Weights of a small transformer language model.
Size: 16 layers, width 256, 4 heads of 64 (2 for keys and values), MLP 1024 SwiGLU, vocabulary 8192, 19.9M parameters.
Architecture: RMSNorm before each block, rotary positions, no biases in attention or MLP, untied embeddings, attention and MLP in parallel.
MLP neurons of a small language model. Each row is named by its layer, matrix (gate and up: input weights) and neuron, and shows model dimensions 80-207. Each number is 200 + 40 x the weight over its row's rms, rounded and kept within 0 to 999. A neuron's up and down rows have the sign that makes its largest values positive.
After each neuron's rows, "fires in" lists the words (lower case) most often at its 100 highest values on Wikipedia text that the model never trained on; "fires on" lists the tokens most often at its 100 highest values on Wikipedia text that the model never trained on.

L3.gate869,158,189,245,180,224,161,210,180,201,110,212,185,179,241,208,195,202,185,80,204,210,213,190,232,94,235,195,194,117,249,160,244,176,166,98,208,192,221,269,206,195,257,241,204,261,168,265,141,157,207,186,149,226,231,285,182,234,195,196,152,152,171,252,244,226,148,243,204,170,250,252,132,170,258,160,184,155,172,190,238,170,249,194,236,239,99,159,144,151,165,215,244,223,237,248,178,257,190,210,160,241,253,135,218,218,205,231,242,218,220,186,247,158,200,155,201,217,145,204,137,211,225,204,214,164,258,190,212
L3.up869,212,206,199,147,160,245,169,222,208,150,179,230,120,229,253,173,274,226,242,193,194,184,171,177,215,195,205,208,178,197,121,191,152,149,183,240,295,184,100,83,155,172,269,167,198,119,203,166,221,200,193,260,139,222,199,144,155,261,226,174,54,264,227,162,263,243,220,154,259,168,215,163,171,141,179,232,174,200,195,231,219,193,156,148,180,169,179,114,148,161,168,226,222,240,212,195,173,180,191,218,213,145,168,246,225,174,212,198,230,201,162,131,215,184,195,234,167,222,238,151,218,200,218,179,210,245,220,181
fires in: "early", "mid", "middle", "late", "older", "north"
fires on: " early", " Middle", " mid", "par", " Mid", "mi"

L4.gate945,222,140,160,249,230,226,228,123,171,110,156,208,272,171,208,207,232,141,216,239,146,156,228,224,202,105,200,115,206,219,196,187,199,176,187,125,211,199,209,264,173,213,251,221,203,179,239,138,103,189,233,204,147,126,222,190,206,259,115,219,164,293,167,226,194,263,232,165,175,247,272,129,118,222,178,172,240,270,205,249,180,162,184,147,256,227,183,202,166,254,240,162,239,125,124,200,265,266,108,190,219,203,159,190,196,227,198,241,164,242,250,273,226,215,174,216,184,228,244,219,142,100,240,213,295,195,202,217
L4.up945,212,198,209,268,247,259,162,206,215,211,247,219,152,233,211,195,182,179,146,186,205,213,192,152,235,199,207,136,278,303,236,226,131,198,144,227,213,234,204,142,227,235,231,115,127,185,232,165,245,168,253,158,213,194,248,193,119,240,250,195,117,253,193,230,228,247,158,229,229,221,162,217,165,238,191,195,186,215,232,236,143,181,72,237,161,154,257,142,190,191,190,200,214,143,189,251,253,135,180,201,170,202,215,187,281,195,164,278,171,189,235,174,227,236,268,231,174,266,215,145,170,164,276,181,188,184,193,207
fires in: "years", "early", "mid", "late", "lacour"
fires on: " years", " early", " mid", "ster", "our"

L12.gate627,140,168,199,133,188,197,210,219,175,322,158,233,247,209,165,192,222,167,192,128,136,224,141,189,257,197,198,212,199,236,228,243,191,239,181,206,181,241,219,185,164,184,233,197,179,123,226,263,149,161,202,182,184,213,151,198,196,216,106,156,181,159,259,160,187,157,297,192,128,256,216,250,219,187,235,153,291,216,163,134,87,245,182,199,195,220,248,215,259,186,133,195,193,195,193,186,185,166,265,152,223,182,248,205,243,214,191,186,179,249,172,126,283,199,209,186,169,209,254,227,271,213,185,294,203,127,238,216
L12.up627,156,190,180,167,215,208,229,197,213,207,152,222,184,179,121,184,175,219,175,113,178,169,189,205,241,196,195,115,235,265,230,124,152,237,138,141,170,240,221,219,174,236,223,172,179,183,278,274,215,133,154,222,227,251,124,191,222,221,214,207,152,163,212,176,273,174,261,212,91,256,225,171,232,188,211,165,262,169,163,189,198,246,158,276,218,246,249,252,186,213,272,176,207,172,175,208,191,180,236,200,240,174,206,161,180,148,235,245,219,237,239,150,258,213,186,198,134,252,229,239,251,231,206,214,182,106,221,257
fires in: "of", "and", "best", "in", "a"
fires on: " of", " and", " Best", " in", " a", "tic"

L7.gate159,197,187,169,196,202,231,216,216,216,250,197,268,276,217,117,173,206,141,203,169,238,266,200,179,173,179,166,127,98,184,176,264,183,175,112,225,202,197,132,187,247,250,184,284,199,213,195,138,165,229,190,216,131,223,129,223,174,110,198,264,245,236,256,215,182,176,183,166,178,187,193,160,141,182,220,201,207,224,221,239,212,148,169,189,195,129,179,265,213,231,208,165,221,177,263,164,226,275,257,213,260,209,158,191,182,187,173,222,211,237,225,207,185,217,237,233,202,101,204,195,173,156,211,281,168,120,153,193
L7.up159,217,167,213,215,205,149,192,197,233,228,236,172,91,184,216,231,195,168,251,185,206,244,152,205,145,215,207,182,224,203,138,227,166,289,155,199,197,191,151,183,136,161,239,184,188,144,224,232,237,191,140,160,209,176,214,194,201,211,208,192,245,219,207,194,232,200,140,177,265,160,230,241,113,229,109,118,187,175,255,221,192,228,241,157,163,179,191,221,174,249,259,194,262,100,186,143,106,163,168,187,213,196,233,223,214,248,226,182,176,238,226,180,224,177,193,181,325,195,206,263,161,119,166,194,189,236,191,193
fires in: "there", "based", "etruria", "ice"
fires on: " there", " There", "fo", "ur", " based"

L3.gate687,241,207,237,216,213,235,148,167,242,172,170,239,213,210,229,217,215,192,291,173,189,160,169,162,268,215,233,171,183,208,173,231,120,93,203,251,179,124,224,95,169,170,146,195,183,221,168,266,155,229,225,277,219,225,313,188,199,184,242,196,293,236,270,222,165,161,225,159,175,248,202,239,208,238,197,245,262,188,268,195,255,173,208,225,166,252,197,212,201,162,209,226,201,117,230,207,213,174,148,177,220,194,203,99,196,163,197,138,210,196,207,184,218,236,119,196,125,239,250,199,273,191,203,218,247,151,188,147
L3.up687,165,227,188,211,170,162,204,196,169,228,154,225,176,261,141,228,207,198,177,162,182,208,173,185,216,247,227,188,247,211,150,216,155,203,156,126,241,193,232,255,266,244,157,182,225,195,254,226,158,256,159,183,200,190,209,252,193,237,254,266,215,240,247,227,218,242,178,225,206,170,201,172,241,250,156,148,177,144,155,171,172,226,186,174,212,182,176,174,129,191,248,308,226,168,218,192,244,207,180,192,217,256,264,275,191,195,197,196,136,195,196,232,189,214,147,306,184,197,233,195,305,185,177,91,270,218,303,195
fires in: "to", "from", "during", "into", "of"
fires on: " to", " from", " during", " into", " of", "ed"

L2.gate819,166,187,210,181,193,147,224,180,272,246,236,201,255,248,211,241,182,206,239,222,208,98,168,207,256,199,212,225,191,137,195,203,205,230,102,165,205,171,189,186,231,165,195,264,183,227,197,203,214,195,271,212,230,266,148,179,230,230,157,162,246,235,161,208,182,215,161,190,213,198,293,172,159,74,271,251,159,256,170,145,234,248,168,209,144,251,190,202,205,164,238,201,230,189,220,217,115,215,194,202,266,193,236,152,175,273,238,198,168,267,164,205,207,266,137,204,236,159,221,192,271,235,167,173,156,179,272,214
L2.up819,195,217,199,162,236,219,191,181,182,207,209,212,208,183,218,200,201,229,236,206,170,191,176,157,235,168,148,240,222,209,250,194,225,131,169,211,137,196,204,223,255,198,246,197,212,211,197,259,204,217,173,201,205,241,203,178,207,188,209,262,183,205,128,245,139,226,194,261,213,170,312,234,228,214,229,210,273,241,195,158,188,131,221,163,160,220,154,127,230,148,189,188,258,300,240,192,170,189,266,165,241,214,186,170,200,250,173,148,199,178,212,234,196,144,199,259,274,117,280,261,175,125,227,228,196,237,177,169
fires in: "s", "his", "her"
fires on: "s", " His", "His", " Her", " her"

L11.gate818,265,137,222,210,194,214,239,220,238,179,191,219,197,191,188,265,183,235,238,222,200,194,135,227,192,190,245,167,144,207,150,219,243,249,187,217,235,277,250,202,225,250,146,214,198,263,193,248,197,239,240,148,156,194,257,153,219,182,177,136,229,209,191,183,228,274,202,202,202,278,271,267,258,193,163,202,195,250,254,217,186,167,221,85,261,227,229,199,190,193,191,210,138,197,220,164,182,130,176,106,213,202,247,147,152,262,161,152,178,231,172,212,233,270,197,252,220,240,191,237,226,164,160,180,142,171,242,222
L11.up818,157,197,185,242,197,160,125,223,245,273,127,215,185,193,135,114,236,208,200,164,236,241,193,267,179,229,164,197,247,239,136,229,230,224,278,143,230,215,171,206,205,223,200,234,280,226,202,179,218,271,202,173,256,182,263,232,115,241,240,172,233,148,233,200,177,158,186,177,230,209,293,94,192,191,201,238,229,205,197,201,212,222,258,276,234,248,218,280,201,91,210,235,176,166,127,201,203,169,186,240,159,240,256,163,193,216,187,227,199,169,126,148,133,243,159,243,202,195,212,148,262,147,211,227,187,114,164,165
fires in: "at", "after", "during", "before", "of"
fires on: " at", " At", " after", " of", "er", " during"

L2.gate113,258,201,250,127,182,196,174,148,250,164,224,112,211,153,236,182,196,110,218,197,246,178,143,244,281,186,244,207,180,171,263,172,226,237,200,212,164,133,174,228,168,237,228,218,188,174,230,200,167,198,179,249,206,266,154,246,200,171,107,255,247,192,180,232,225,126,180,179,221,220,167,221,297,176,242,270,149,198,221,191,209,216,186,159,245,225,220,210,253,142,202,243,193,234,220,209,179,213,232,176,239,190,206,231,114,289,142,187,182,212,157,218,181,231,245,205,243,207,143,173,195,242,197,164,236,180,137,165
L2.up113,229,233,207,93,197,250,177,167,277,174,213,133,198,154,212,188,267,117,225,172,208,166,153,219,256,186,261,213,206,185,227,204,207,190,211,185,167,148,153,251,165,248,224,199,194,206,259,234,143,181,115,216,205,277,143,200,217,215,162,234,214,228,140,269,190,121,166,177,276,179,219,216,260,177,246,262,171,198,218,177,200,223,127,167,229,229,222,164,195,152,183,216,198,218,195,215,184,211,284,207,243,232,232,211,123,290,131,176,163,213,163,214,168,235,232,233,260,197,187,164,184,210,204,143,241,164,123,171
fires in: "his", "her", "an"
fires on: " his", " His", " Her", "An", "His", " her"

L5.gate829,162,188,169,200,143,216,183,200,170,232,179,198,216,145,232,226,176,271,189,159,203,191,193,225,255,136,253,201,227,224,212,268,150,181,111,295,274,216,219,201,216,222,199,185,226,275,226,192,238,155,229,236,233,247,177,127,190,119,252,206,156,254,272,223,167,283,223,239,202,178,156,213,229,148,164,181,211,194,213,205,209,152,207,287,175,224,234,170,239,151,194,205,168,189,242,99,202,230,168,149,212,150,234,187,243,239,169,213,210,198,187,251,163,60,175,189,215,168,220,246,195,228,134,224,181,209,178,245
L5.up829,212,312,127,148,215,190,215,227,208,206,209,222,220,184,193,226,266,180,167,219,229,212,178,238,191,194,200,128,119,180,154,190,213,197,146,257,220,240,211,174,176,239,262,148,189,253,213,149,190,210,181,147,196,231,160,190,216,235,291,141,200,214,178,198,240,229,241,263,158,253,235,177,161,252,176,136,252,223,239,149,151,191,173,232,195,221,128,168,150,207,128,184,202,214,247,173,194,164,212,195,206,247,139,179,175,191,165,125,217,180,223,132,116,170,274,175,201,215,197,131,150,237,161,230,163,155,192,257
fires in: "south", "000", "pancrase", "400", "north"
fires on: " South", "0", " North", "cr"

L7.gate26,144,212,260,224,196,203,227,173,169,193,235,205,225,205,138,213,286,188,228,170,209,236,149,168,188,236,240,258,204,240,217,245,179,212,186,228,168,255,286,189,274,248,213,229,200,268,206,230,210,157,248,184,252,172,184,196,158,220,244,250,171,241,202,206,170,183,149,255,226,192,207,162,201,166,214,154,226,148,276,232,198,234,197,246,216,243,189,221,269,176,128,201,225,314,180,200,117,85,215,231,189,237,210,165,137,174,218,165,197,144,259,174,230,206,297,149,133,189,201,210,233,142,206,274,177,129,165,252
L7.up26,172,218,247,178,218,94,233,218,190,100,201,137,285,190,183,239,291,239,199,169,180,266,194,218,225,252,173,238,223,199,204,163,168,120,173,190,175,251,176,171,240,200,180,166,210,184,224,178,244,189,182,229,235,124,162,197,215,275,259,258,201,194,164,233,208,210,119,209,161,226,180,171,262,216,182,230,167,188,254,224,180,239,184,252,247,132,218,186,238,169,200,157,206,191,181,217,135,177,205,274,165,143,248,170,173,175,263,205,214,156,166,221,244,194,251,217,200,242,142,113,174,241,231,193,227,102,222,148
fires in: "to", "into", "him", "became", "as"
fires on: " to", " into", " him", " became", " as"

L3.gate776,172,220,226,212,208,230,224,273,159,208,224,198,205,153,276,210,195,247,187,188,212,225,162,149,208,256,177,140,212,217,204,221,249,210,173,238,195,150,225,209,210,163,266,217,230,200,227,289,223,205,167,207,192,212,194,182,196,172,213,180,209,244,169,215,198,183,204,196,138,186,180,227,216,207,134,217,181,189,203,206,219,210,205,214,193,223,176,164,208,287,193,142,246,272,198,176,96,242,157,199,142,226,227,167,154,182,210,187,240,185,216,196,186,183,235,246,259,132,250,193,174,173,226,246,184,260,257,287
L3.up776,204,230,259,297,231,227,205,197,124,179,252,272,188,200,185,186,160,138,138,176,213,118,234,228,180,164,132,143,197,241,170,123,200,221,181,278,184,170,136,287,202,248,261,194,236,225,289,175,224,161,186,196,288,269,246,196,201,212,194,173,222,188,172,168,226,181,197,152,196,206,192,196,183,195,155,156,211,163,235,181,115,226,193,236,197,194,233,172,233,259,189,182,192,138,213,168,185,243,282,193,194,247,166,169,190,257,188,169,246,133,159,191,182,212,184,178,220,232,173,286,178,227,196,179,217,182,265,215
fires in: "is", "moman", "2", "carroll"
fires on: " is", "2", "roll", "man", "y"

L6.gate76,223,126,292,194,196,204,187,152,255,199,175,188,254,255,181,216,228,220,252,127,302,196,143,173,204,181,178,159,218,192,255,201,224,218,237,212,179,222,221,235,194,156,268,161,164,205,258,195,167,217,161,136,198,280,182,117,221,227,259,239,189,257,160,218,185,270,234,194,212,176,201,170,170,273,188,198,217,161,208,173,199,228,173,264,207,174,183,200,251,180,162,261,176,167,237,190,180,206,242,104,184,203,232,165,173,198,193,201,213,184,215,178,264,219,115,221,203,221,267,180,142,222,171,195,214,124,143,256
L6.up76,205,250,189,230,153,164,182,243,204,173,227,103,202,254,219,172,193,182,290,229,228,211,253,216,251,210,197,271,239,225,179,178,270,168,227,170,228,129,214,115,239,173,303,234,181,211,207,211,161,103,210,171,174,219,302,203,169,240,180,237,173,207,243,186,187,250,204,196,187,230,212,225,240,110,173,202,229,243,195,167,230,134,217,167,129,255,193,208,140,278,207,179,184,128,170,218,155,230,114,176,224,261,177,196,221,217,241,182,207,175,211,175,284,245,181,267,210,157,189,185,256,219,152,210,195,155,226,189
fires in: "0", "6", "16", "00"
fires on: "0", "6", "z"

L3.gate221,157,143,218,186,232,145,166,236,243,116,241,245,261,173,217,158,170,194,207,222,161,204,210,207,243,222,164,311,232,201,157,186,263,190,268,179,259,208,203,190,196,219,203,186,217,237,207,221,251,118,160,199,156,220,215,87,186,210,226,167,214,198,265,240,193,208,231,260,228,132,307,221,218,290,306,194,172,248,191,151,239,239,256,173,168,266,272,184,182,192,194,233,228,215,197,219,167,221,237,205,231,169,163,147,302,201,155,198,244,248,121,162,191,221,200,198,192,283,277,236,191,218,177,215,196,232,253,178
L3.up221,160,183,159,165,254,168,117,199,210,240,200,231,232,140,215,169,183,177,216,270,245,230,228,193,229,214,155,249,204,186,183,198,243,89,208,247,201,212,213,208,182,235,221,238,219,228,236,219,240,149,194,221,172,215,187,192,238,205,261,178,219,198,269,228,156,279,176,164,163,196,246,248,217,254,174,176,203,207,203,135,201,216,229,212,187,266,221,177,171,186,247,246,216,254,201,271,188,220,151,133,205,195,221,188,260,232,152,178,231,229,234,162,167,219,255,249,220,277,294,205,222,186,187,186,151,184,233,153
fires in: "of", "with", "to", "during", "following"
fires on: " of", "ing", " with", " to"

L3.gate51,189,257,230,197,249,172,169,176,236,184,202,194,248,170,218,192,219,311,250,206,215,211,191,177,210,181,197,161,203,242,146,195,191,179,128,272,94,166,175,242,178,221,176,171,216,271,191,211,209,183,159,219,196,260,161,108,192,273,226,166,200,259,275,179,224,154,173,224,177,197,162,194,168,186,149,197,158,196,168,227,121,160,270,210,193,148,178,184,185,159,182,142,238,274,201,186,220,221,173,190,211,207,281,183,201,159,128,201,119,186,133,215,223,110,169,310,205,148,190,181,262,150,164,172,238,165,140,203
L3.up51,229,256,155,132,266,194,225,177,247,202,169,170,238,156,201,209,230,208,206,204,168,202,225,173,187,212,231,196,220,190,107,167,200,159,105,212,126,181,183,171,177,193,220,131,119,213,152,182,240,200,205,195,227,275,180,125,166,190,220,184,177,228,244,207,202,193,114,226,168,171,223,162,172,196,170,178,188,234,181,191,135,210,233,193,263,264,198,180,186,168,212,205,191,274,186,267,213,167,182,201,287,170,199,173,237,181,180,163,231,244,202,245,185,138,189,232,219,176,131,148,195,136,190,172,247,246,150,174
fires in: "south", "west", "north", "august"
fires on: " South", " North", " West", " August", " Lind"

L2.gate255,251,172,158,172,201,179,214,237,245,234,201,125,202,228,200,144,249,191,188,221,178,225,201,225,220,148,210,231,147,217,211,216,171,276,182,194,145,109,188,199,225,180,208,222,215,201,296,87,211,163,170,225,136,256,151,213,189,154,207,132,116,233,179,232,189,230,132,286,251,211,238,178,160,130,185,158,168,181,143,173,169,260,186,206,140,239,170,203,199,233,213,167,211,176,211,171,195,211,245,159,197,193,208,257,160,244,252,201,179,207,143,209,214,191,196,106,243,219,169,146,170,179,170,202,175,204,216,234
L2.up255,241,171,129,222,239,207,183,268,136,182,153,197,290,240,175,118,171,188,250,217,167,242,197,156,197,221,255,199,107,195,182,199,200,177,232,227,212,203,173,139,242,220,235,203,178,201,185,161,182,188,182,195,184,252,277,119,178,249,155,163,245,192,145,198,176,222,203,244,244,195,181,206,168,181,206,223,171,200,63,211,185,195,236,183,197,210,207,284,198,215,131,234,196,219,210,178,205,248,181,206,222,241,240,147,150,175,230,173,175,172,167,173,278,266,170,210,194,207,263,160,233,180,120,178,196,162,202,173
fires in: "0", "00", "group", "quality", "04", "municipality"
fires on: "0", " Qu", " Group", " Z", "qu"

L4.gate790,206,175,172,226,172,170,224,265,217,176,169,110,196,273,138,193,209,214,177,192,266,234,178,170,160,172,192,228,169,261,188,292,198,164,196,193,206,120,224,184,206,192,137,238,246,168,98,160,214,269,189,225,175,214,216,118,128,287,198,173,272,216,165,227,210,199,139,205,188,229,181,160,205,198,165,177,194,209,196,245,154,176,273,180,243,246,191,217,109,140,198,264,231,290,168,213,257,219,201,150,218,248,185,118,139,193,199,308,185,213,220,218,225,276,216,262,167,265,133,230,200,184,194,221,185,232,177,190
L4.up790,199,153,174,184,234,211,167,175,153,229,256,160,238,170,159,257,144,169,209,217,207,233,174,157,206,124,180,175,183,159,175,125,293,222,163,154,247,204,172,264,288,234,195,180,239,192,194,151,179,161,226,266,276,184,241,195,194,226,173,276,184,239,188,243,291,171,125,202,175,203,255,208,204,192,187,265,178,234,283,75,174,256,177,222,221,209,117,200,201,211,219,219,163,211,246,208,186,272,246,227,226,192,216,158,232,207,249,248,233,98,240,135,197,215,215,234,281,156,174,174,176,142,224,190,226,225,142,211
fires in: "january", "february", "early", "march", "april"
fires on: " January", " February", " early", " March", " April", " May"

L2.gate575,158,210,193,273,232,241,224,256,192,171,156,193,243,194,197,174,183,210,215,209,120,143,219,207,213,270,209,266,190,183,183,208,178,314,211,187,177,178,177,218,273,274,211,246,110,220,201,234,150,108,189,154,200,243,235,261,231,251,148,196,218,240,287,228,210,234,223,241,267,186,261,280,216,220,282,195,215,154,198,175,220,213,229,207,144,146,188,194,174,295,165,178,194,221,243,189,235,198,175,224,108,174,202,235,165,184,227,175,239,215,145,182,196,137,204,215,200,165,156,235,202,239,205,219,195,154,202,231
L2.up575,176,235,176,260,277,226,263,250,177,137,179,212,228,176,232,188,189,223,204,169,127,122,205,217,221,255,194,281,177,220,222,183,164,269,205,168,185,198,191,240,256,304,225,194,160,241,174,217,224,93,170,159,206,179,215,177,178,256,149,178,221,236,264,200,199,227,173,166,213,176,219,242,202,186,257,171,260,168,157,197,173,160,279,196,118,188,175,183,181,286,153,211,210,251,247,178,250,161,201,260,162,137,220,239,181,196,216,156,219,184,218,171,189,184,213,230,214,103,177,226,216,188,203,227,162,188,181,245
fires in: "all", "of"
fires on: " all", " All", " of", "All", " various"

L2.gate925,255,180,156,182,193,192,336,179,230,204,150,142,135,199,196,186,223,111,176,196,160,191,185,188,163,223,226,168,188,145,191,198,221,222,188,149,143,166,225,177,277,233,206,196,191,170,173,152,185,177,187,195,201,222,173,171,170,207,186,187,282,147,196,162,292,210,179,214,155,194,190,225,230,174,232,185,248,195,211,137,176,253,136,115,127,171,265,133,208,262,180,217,171,216,259,176,190,192,274,199,182,163,217,226,198,154,165,198,194,229,204,165,104,114,192,168,187,134,148,196,189,144,178,127,210,223,205,226
L2.up925,236,216,148,155,203,209,278,184,198,184,130,162,206,195,202,122,257,162,201,229,185,139,199,186,154,196,238,195,198,192,203,201,191,262,179,180,130,140,222,180,242,232,186,202,224,183,195,150,226,150,155,165,188,253,120,175,198,248,186,169,279,167,209,171,236,180,131,184,172,165,171,211,197,237,282,155,251,232,172,130,154,281,116,234,214,225,247,198,275,245,117,255,130,147,231,187,170,242,312,206,233,137,242,235,232,194,191,187,150,174,133,184,128,159,190,198,224,116,133,188,264,187,174,165,177,193,220,198
fires in: "all", "some", "those"
fires on: " all", " some", " those", " All"

L3.gate907,227,188,113,173,203,210,172,140,214,214,268,249,177,194,190,135,245,237,239,249,265,225,211,143,179,199,236,195,239,193,202,248,222,269,181,186,283,202,172,276,143,169,188,210,175,217,211,208,206,154,210,160,250,231,229,238,214,163,249,244,213,284,191,138,215,199,217,218,177,171,167,175,174,156,179,199,216,189,249,175,159,218,219,137,241,217,189,156,188,269,292,236,203,168,236,83,192,196,259,227,179,176,144,172,149,213,220,198,237,219,259,182,207,200,253,204,180,167,269,176,250,189,100,200,220,211,159,248
L3.up907,259,114,173,122,180,164,205,177,214,162,242,179,136,143,235,143,177,128,204,174,241,177,190,187,171,291,139,210,221,163,176,205,184,220,246,238,217,234,202,267,211,164,246,158,200,179,195,149,221,234,207,243,201,137,147,250,237,198,235,211,250,202,138,132,280,228,130,169,207,172,226,248,140,178,168,191,129,183,249,188,174,155,200,239,186,244,259,197,242,263,247,209,261,257,225,155,206,168,255,217,212,201,207,207,248,131,143,281,191,204,241,239,247,226,258,145,212,237,192,176,196,196,209,183,172,240,136,168
fires in: "there", "high", "live"
fires on: " there", " high", "l", "ul", " There", "There"

L11.gate927,153,192,224,166,214,144,199,113,172,266,233,135,244,170,199,251,227,139,204,170,163,193,149,197,241,177,207,189,177,172,173,199,190,217,173,234,133,229,125,215,181,140,240,183,247,179,141,250,129,256,150,233,165,134,198,190,194,192,199,200,190,159,193,247,263,188,211,263,191,254,219,219,201,206,167,220,158,194,127,175,206,277,213,189,218,216,262,253,214,148,161,137,150,150,207,228,121,270,172,226,225,161,215,183,236,227,171,240,284,163,187,281,141,203,229,226,187,175,202,274,165,188,190,272,152,170,238,196
L11.up927,180,177,251,155,207,192,181,117,157,253,200,189,168,191,169,208,212,185,209,183,211,152,144,144,177,147,187,226,207,184,135,162,211,179,194,180,168,240,239,201,167,262,221,206,243,198,146,198,202,247,227,201,190,233,245,204,150,220,202,152,239,218,189,225,263,244,231,272,128,276,223,187,201,208,231,158,161,203,229,214,186,209,222,182,181,245,209,295,242,168,297,140,216,177,161,275,150,183,188,194,173,184,267,237,210,193,140,204,233,219,175,218,186,234,206,205,117,145,214,181,169,99,180,249,240,162,187,126
fires in: "of", "by", "in", "began", "for", "while"
fires on: " of", " by", " in", " began", " for", " while"

L7.gate676,258,203,127,181,123,148,179,299,219,202,244,142,260,206,211,189,247,199,192,140,195,242,152,104,162,221,164,221,214,156,161,226,193,245,209,226,232,192,150,197,203,226,167,235,197,171,176,239,232,274,185,193,129,183,143,182,146,269,161,202,203,287,212,187,241,167,171,186,186,171,228,194,184,244,168,237,221,203,215,208,187,111,214,183,238,224,195,222,245,156,181,151,182,172,121,165,215,209,151,250,151,292,171,140,160,164,161,222,226,237,242,238,221,186,237,206,180,194,238,276,186,169,208,205,223,227,210,157
L7.up676,204,160,240,290,250,150,190,168,187,187,239,224,226,202,285,213,114,226,200,283,216,294,233,140,211,189,106,224,124,268,219,170,164,147,244,204,188,194,226,172,256,184,217,220,143,220,201,186,208,235,218,163,190,198,197,229,174,210,142,141,223,149,121,180,244,211,173,178,195,219,238,204,193,210,156,146,256,145,244,172,182,173,199,189,225,254,199,252,149,151,164,291,199,278,219,169,254,148,150,157,250,225,180,228,222,245,191,220,208,191,213,213,196,138,251,180,160,231,189,233,243,189,227,247,173,215,247,198
fires in: "november", "june", "october", "january", "april", "february"
fires on: " November", " June", "ke", " October", " January"

L6.gate502,190,237,163,303,219,123,173,157,234,198,181,192,282,177,273,199,196,227,175,202,177,209,222,207,232,230,240,249,152,139,191,198,261,212,210,152,125,198,158,228,125,274,188,196,157,226,288,214,236,193,209,176,253,141,181,223,162,166,201,227,142,167,176,267,177,221,224,160,183,155,238,207,197,220,295,192,194,244,153,123,206,77,227,115,188,246,221,218,240,198,168,213,227,235,180,163,236,166,207,212,189,175,185,190,242,178,143,231,264,222,203,186,226,234,244,155,158,194,181,125,157,159,166,237,165,195,198,145
L6.up502,186,186,167,212,187,189,209,181,158,223,141,180,251,207,214,249,152,250,227,203,265,179,159,210,212,232,135,123,151,172,145,142,177,165,210,199,168,234,216,310,234,274,208,225,195,146,188,198,200,207,125,271,269,198,228,172,201,169,236,171,231,176,170,240,175,226,220,242,224,147,186,237,138,249,187,201,255,276,126,124,177,225,264,199,218,248,206,269,211,165,214,196,185,229,198,106,215,193,208,142,218,152,203,188,191,237,203,252,222,159,198,226,223,233,198,188,164,153,268,136,220,245,174,210,293,168,213,191
fires in: "to", "of", "by", "at", "following"
fires on: " to", " of", " by", "ing", " at", " from"

L5.gate416,190,97,180,136,190,195,231,226,192,207,183,246,197,195,206,213,180,105,198,273,228,179,180,217,133,175,235,165,251,266,120,211,209,219,228,180,227,172,175,221,226,226,279,228,220,176,188,249,209,165,189,270,200,209,251,240,296,166,135,224,143,240,197,232,250,191,150,242,192,234,149,207,178,254,188,79,210,149,243,248,223,284,205,145,181,236,225,195,232,170,226,235,223,174,148,258,205,198,200,210,204,179,211,264,242,219,159,197,127,190,202,201,196,194,206,212,151,188,182,300,209,202,170,144,207,176,245,214
L5.up416,129,226,239,196,256,194,225,240,220,171,235,206,225,246,206,200,196,161,207,226,137,197,238,144,184,174,233,214,174,222,165,303,237,238,227,150,230,128,195,134,227,220,256,225,224,142,216,216,194,190,208,211,222,254,229,186,201,180,121,215,178,218,219,160,260,258,152,208,213,209,156,229,160,204,252,213,153,149,197,230,253,269,171,250,213,114,189,150,112,185,226,227,159,156,220,174,200,228,122,196,185,171,167,197,196,162,142,161,145,74,239,196,196,210,199,215,181,177,184,209,272,175,177,99,172,204,168,287
fires in: "early", "later", "back", "earlier", "late", "mid"
fires on: " early", " later", " back", "Early", " earlier"